MLP neurons of a small language model. Each row is named by its layer, matrix (down: output weights) and neuron, and shows model dimensions 80-175. Each number is 128 + 24 x the weight over its row's rms, rounded and kept within 0 to 255. Numbers have three digits each. A neuron's up and down rows have the sign that makes its largest values positive.
Before each neuron's rows, "fires before" lists the tokens most often just after its 100 highest values on Wikipedia text that the model never trained on. A number after a token or word is its count.

fires before: " is" 13, "\n" 11, " was" 10, "\n\n" 7, "born" 6, " =" 4
L9.down5:143110108109068100169133142126134129112122100120114133171104156129151111126082081102117111154120134130134150121150124118107145124125149147120098134165124108136099121155119100101132155158120125111105139123127125104107125113136118140121131123147079178112102167164115130100101116095112197148

fires before: "s" 62
L7.down730:142104084091105136123140093155159138126130133125140128111156124122162093165184098080165120107138104153142136091150110103169151102136113153132109117133145140113092146116121106174132151095103144108146157181117122156107124153107131171114126131113078143192131086128119135153113137131111155118

fires before: "\n" 23, "=" 21, "\n\n" 13, " at" 4
L2.down70:155099118152115156083123161159137129153165129126144122094112036112146069134156131132156146142169138110164131090092119133099116158152116132161133141123159123123101186116169122152160165132134156138115162140139143126140183205146147166116107127119138138108155088127158148183139138116112109144

fires before: "r" 17, "1" 16, "2" 12, "ad" 10, "ar" 4, "d" 4
L9.down471:115158133121154153120141135120151136163125173119108155088122110085100163125141101116090120183105138129171146136117116124152110180151117132135119138100163094100137148086100122117175166105102125112130099119140120185125133118088165161167114119136101128117141148129095110113166071124136121150

fires before: "." 16, " of" 10, " in" 10, "," 8, " and" 8, " to" 6
L2.down517:134072106108117153122128123173128146126146148136143159111108130123135107127142150161096150083134095135140114140101088152120131148147124106131111147163152143148121173084159148100082161121159169124161125104136139084084101167122167138190109120115178147088122148107095100134112142138099109152

fires before: "|" 47, "-" 47
L7.down691:130124147079147154130106136134120121138107115148104136154115127125089174089135138136112120154108091117125145160149111118127128127138191132128100160131119143117126130152123150123106090130172144116164086111165184152130090120120154146143148120102120163139122116160146142133141132087111094135

fires before: "\n" 38, " for" 9, "." 8, " ISBN" 8, " —" 5, " 1" 4
L6.down91:141138144155135109109125184147126148159113097100111150134141139127120115133180090106144125118087134121153120114138123121151171145144087107082126099135149093163143136115118131114162148173103103166099106082133076162115156125112108120162134141178133108152143175159149112120118121139087116124

fires before: "-" 86
L9.down530:136113136099071146148111125137129107167181142158143083139120146132129134140133140130075141136194133106135137107089098180124158147096146136137138150151115104147131120104167109163129113104170173088096152139133117138130159149127101137127155111170088122103159175142067131131112161099097117132

fires before: "-" 63, "." 11, "|" 7, "}" 6
L7.down471:148149167145120109095134132115137070155141108113098102152098133126128110123105110151142154152175150127113163152145115124129106081114171123079138130116115100123106127124119122160123116137098135125084179091142135122183130109116098088129101113093162103122157153082100145153147145140114109150

fires before: "\n" 35, " and" 11, "," 10, "." 9, "\n\n" 7, " from" 6
L9.down729:103097123119128100190146121106094154161130162172147102105140115083152107131114143124148112126117110109146124143123099154155118123107122133166112100128149145128111140129122195159096112124129071059169152146124161133155099146115147142109110125154078139128142116133109126160167143155100149114

fires before: "\n" 34, "\n\n" 23
L9.down175:091169119152178152124123124132150138104077125141130112153135156120118127099091125184118104095120075110125088124121153084086077139120121132160080084106176097169120103160149135148139114115136136141135131141158131100137091111130113137144144091113104112086135110124134139109119110128096137134

fires before: " |" 74, " (" 8, "." 4
L4.down194:142125119173130124114104171111112147125073122139145119123133154125135098119096166136072140123138155115132146093170133117131146107119096174142139117102119139101126091102110136100131116148132158103135190159131099130126124143157176122134131127133144135156119130163123084116119160123118110031

fires before: "," 59, "." 5
L6.down731:139146155112148137165126121139148111108091126174094133134132131138096096106150129130112134134194142108111123097178131115100107142131138143133098166095125127163101103092096088152131105155107098145160126108128115141128110160111133136167130127127133090145106118117162171123084134090131094130

fires before: "-" 38, "|" 27, "," 5
L7.down283:136117119128121093112107138078121115103141172149140117134132120115112097129058123114124125109122101099145115116148070145092149128145179084153113130143101111088129095095087146124135163173126120148101151130148112148161121121190115121097129147117124086142166149166158104109139136108102126163

fires before: " |" 36, "." 21, "s" 6, "c" 4
L9.down483:158121102122134113135112150126143134132118093137078148124142166144155121102114081079114152144153157177114147189162146140162142149120133136110135164117121123135148115137109124093138157085089142139142106108137098116121124149133185178128119111076125122139100126157133145103137152143095134105

fires before: "-" 30, "6" 9, "0" 7, " (" 6, "1" 4
L6.down762:136154091115147119097125181126170106145067117130151142107094141117130138136102132141145080157149093129139153126106150111131164152128118125117118132131156120099124142153160112156131116134103121144082128148164085142162106138130113110129127077176098106153148154070109086151147095064092189135

fires before: "-" 18, "\n\n" 13, "=" 12, " The" 7
L7.down324:117120095090144112129153138140121137132146108093108105125116111142101136151112142085127103129123154186148125190100136127124136132113082093113145115153135123131114090082193089094165120102116133086145140141126106152145158098107125111159142138138149127127146122139128149141154148196108163096

fires before: " |" 33, "S" 12, "C" 5
L2.down130:160070114082103103110097135154113080117115101145095121131117122129143136135124104168111129120096104160104128141175115130166144127109084142105105111124133097183088107125130115135136085123140099098170147119140103130117156109146077116091079176116104150157133128136128156095125179098115086145

fires before: "ti" 22, "te" 14, "ted" 9, "se" 6
L9.down473:163097143135119123129122162152143127124095111156127126115108150082134093163166106162139115154149137136117127107121137163126107108167138109145153187103106121189131158122088142113124126154100141155132096158160133110150174112111093111163119137108166092087125125156122112106128182094127181117

fires before: "\n\n" 26, "\n" 20, " (" 5, "=" 5, "rd" 4
L7.down126:141115136137130114122151122123092121125147150124113121121152124136096136125161127114127121165118133144093143146120091123097130138159106157124165124131103137168100143152122153117170160108124126097113187102133137181162158089141139117134130095136112151123101136161131119167164130235106090177

fires before: "-" 95
L9.down333:111144152146109139093157094122116140088140136110175099094134100100132156119130120110116145155105127104114149172153098087104118111145130091151170129137101128085149175101089140132131146137134154171116120127090131153135115114081129154118117145129128139136154100136127118140132088203096177111

fires before: "ed" 18, "ti" 12, "ted" 10, "s" 9, "ing" 8, "te" 6
L9.down314:170109127124135102085138137160137117137152122140123124115169165117134154135174112167115130130106117169130140132160157112129114140134119143094152119101150139126175116193175123116136131178149134118106108129134125129136173117104118097110127073116135113165141150091180147094127097117148135155

fires before: "8" 16, "3" 14, "5" 12, "6" 12, "0" 11, "1" 9
L9.down386:095153134131129124166123058139113165153164134079163086144082120136115085127139116104140129175142141117147133123121088100114160152084124095118100158142145136162111131104108125127124142139108150144116151096110135084116134135101161135150151125160126133164121082112154102128129108127085145115

fires before: "-" 69, "|" 26, "law" 5
L9.down316:120154172138121115123094121115142149088085164145114130106116145116147135150141160109102188078134094143099096155143148128111117142111114117101124152087108155115106117125095129164104130154146116165115133128134145162150100161142159100104123139101078166166110155114068135102143121164087061106

fires before: "," 43, "." 10, "s" 8, " and" 7, " he" 6
L2.down198:133147112123110127141152136099110113115156122132146124125145093148148136146141102129069102131081150117097107128138148132136146126156113149134149103128149152138135077146116117132098149114139100119125148106144143129122143148129129138166132136130064125112148133119040200115131148131103177135

fires before: "-" 63, "|" 9
L7.down223:114151104126160161178100124110147152138144186099106146184148130111112111157116132138133148117142084129152148121120096118127145109131108109142129162133180128156116171127151126095123106094095148123121136106155140133112102065154113159135148151152122129110126111117091094128127172114164144116

fires before: " |" 80
L6.down361:108113138117161099150159136144115133099122103138106131126146158147118107100174133103084140147125159149152176174149128098144140141141120122116091113193107137117142103082081172134159142133129120128104148140123063151123125094076127157114136122126145153140175090131163113165133142125115160093

fires before: "," 33, " |" 19
L6.down161:187076113141126120142138086073101092074129117108186120138142109124120120150139144119146131150182152117127141164104103136182120163121140125138129217143154102114103135103127136133160135123122160087175125136144126143119135139158178150106138112130181122140104112116129126105074113179080117149

fires before: "." 27, " |" 17, "–" 8, "," 7, "il" 5
L4.down300:141110153125149130123127147137152111076163143135092129134148142102114094125144133108146157143162096146160099144099064169156162134118081078116086155095147119057131131091123134135138148132114135134124073110115142084163129087123129110122093114120163096170105146091132082128124150134174152129

fires before: "\"" 22, "\n\n" 12, " The" 8, " He" 7, " We" 5, "\n" 4
L9.down277:125111127119143108148087145095118119107129159109120116146171175102125145143074144112159116133168130157143188110136157141113095101111122116151102141098109141127138167110113144122133133138158102143156114136155130146112144112126133140136140159093147135114123134109116150165126083151117172166

fires before: " by" 20, " to" 13, " in" 12, " on" 7, ":" 5
L9.down800:164133144107169136132121115188128158122131141167172118123123108143148102143115170122143105149158104107121149164112142145117127182115117148130096144133166143164112116119115125173132143156173144155120109132114073135126148101122153129175111091143122131123137127121133119106175128132136183133

fires before: " |" 43, " 2010" 8, " –" 7, "it" 5, "-" 4
L7.down513:153162095134112117089165146112136148140162127131146128106110121135123159096087128133145115142110091125155140171153149100127162120129111159125134130127129124154121118118097118156061103163167122132083172086147141159179134100115123103096142140143095127146142143142119127100120137152112086117

fires before: "," 32, " |" 21, "." 9
L4.down599:151123118117123127098135075103143111095115091090188109129160157119126135119118131143130152118110125134126152102175084156145152110155123153129119168125119130134151134144097151148098142120125140150168130133144114106079182104150124125109122106112112100124147142142106092123094173122121120128

fires before: "-" 74, " |" 5
L9.down83:113106080123115111143095136120109103083124148114110092140140137116142136102132136132122099168142118162146106126117095148118160133109108118120172144093143159101149087097104063108173164137152182175119136095115087133129164132124097103188133133129177154099115124112167150104196142107119093123

fires before: " |" 48, "." 10, "ot" 7
L2.down99:148146146111146129182169103120098145105124119140147171099152107164138173131114148102076115126101177181116117114140158168113069118135107129129083188127067143136148092130074103163136120161154107171130118106134086123127149121126110141148128145132111130164180145171098106089107176126120116145

fires before: " |" 34, ":" 14, " (" 8
L7.down789:167118067132143179153093138097125113076138101103109138130161118127125142135142118088152110149114117149084081134103141171140136146123104097150114160123160121167126101139153127178148120114138143122089122094119151119134121147146167114122140111118160125127128122112152160132146116140109130122

fires before: "-" 45, "|" 36
L7.down214:107116123152096124116124136157164156133137191130105142154156162100161139134125143165165130122106075120152136134123134125094150104108120112140119132126141123130159151135171115120084099144111130127143125107163211153117126150096165108147109132119116098146095163100152150072102160148138142156

fires before: " |" 30, "," 10, ")" 7, " million" 5, "/" 4, " appearances" 4
L9.down28:132054080160130130093114161138166150158102145180134105113121146160114084108132110120142130102130124112094152150104106115130125106118117130132130116137156166113102103118155130088134125111132108145152100119123130141093149173160137149137132136114143103155119172142089113093102155183125112139

fires before: "." 23, " |" 19, ";" 5, "2" 4, "8" 4
L9.down340:104155115123077136159099100155099085140124129107118086075129137184101109053099097187124094099115168124180143175157145101103120120177131164085121113110142126104087106174103122130156099138124162133101101134130096134087148135106133140129156160140097108140119140124145106154127111197113113112

fires before: " in" 16, ")" 11, " as" 9, " first" 9, "}" 5, " on" 5
L9.down192:156120137136080085151182143099088142149165165134154104122103106137140177156114165151161134127133125111139117107120146139156132112135128124159114129121112113126137134097146105144110142112112113161110117189141151136135130144087093162180099110145129156119160127125173083169144119066154172153

fires before: "\n\n" 36, " The" 10, " It" 7, " He" 4
L2.down634:115100156100084101128136159138118160148123126115087111134086144129143080147100147187102150127131115120132113187117158147090125125146135110145117131119112122129134127129119093163107097096133083127157127152140134077120103129121164184095131142118132100132123124138151111136096132179119108113

fires before: "," 57, "." 5, " and" 5, "s" 4, " he" 4
L4.down821:102118097130116138150147119111094092100098123081132091094088115171130080166135106107127113150118171099113101138125140147123118116126119149129131113069131144178135123152168137133143097115097140094141144113110102137126124088155144133074106127191112166123113133100097153169130142117163141124

fires before: "." 36, "," 20, " and" 7, "″" 5, "\n" 4, ")" 4
L7.down642:113089093132098150127135161138151136100110159121113128141135154136086110143112111119110175120147164136144136164182085163088093113136149190146107138084140151133157124167098071164113113122112122146117150113152161110103091109112103142129106142123104174092174150117120113114088141157163144106

fires before: "," 30, "." 22, " in" 5, " of" 4
L7.down180:132123123116092145145159158114082126161103093111121127161150130155122137118104127098174113124130153162144108114128115084121128123112144111150157168132160091157147172121131143153113129103101116120119109124114085141134157088116102144088122094097154157136170143108135116120105159141111118132

fires before: "8" 15, "4" 11, "2" 11, "3" 10, "7" 10, "1" 9
L9.down326:106146165119100119110165120122131110159125146107171109115136067119125156093165108122149174128112142126105131117133082134137139145115072095102151134140100165132112159160097126156145109129128176099103149113080128056099105133095140173103122122202165118179130100126095130154098095104180149115

fires before: " |" 20, " (" 12, "," 7, " and" 7, " –" 6, ";" 6
L4.down819:129149093125098078123135137132161141106163132108138149114115122158129100119120098120133105080153147141122123140149126120176140082138101146156110127148126131120119104148138138159101110112167105139106117137174119123145150129097124143149112142135089108156151077143094195117056096163096130088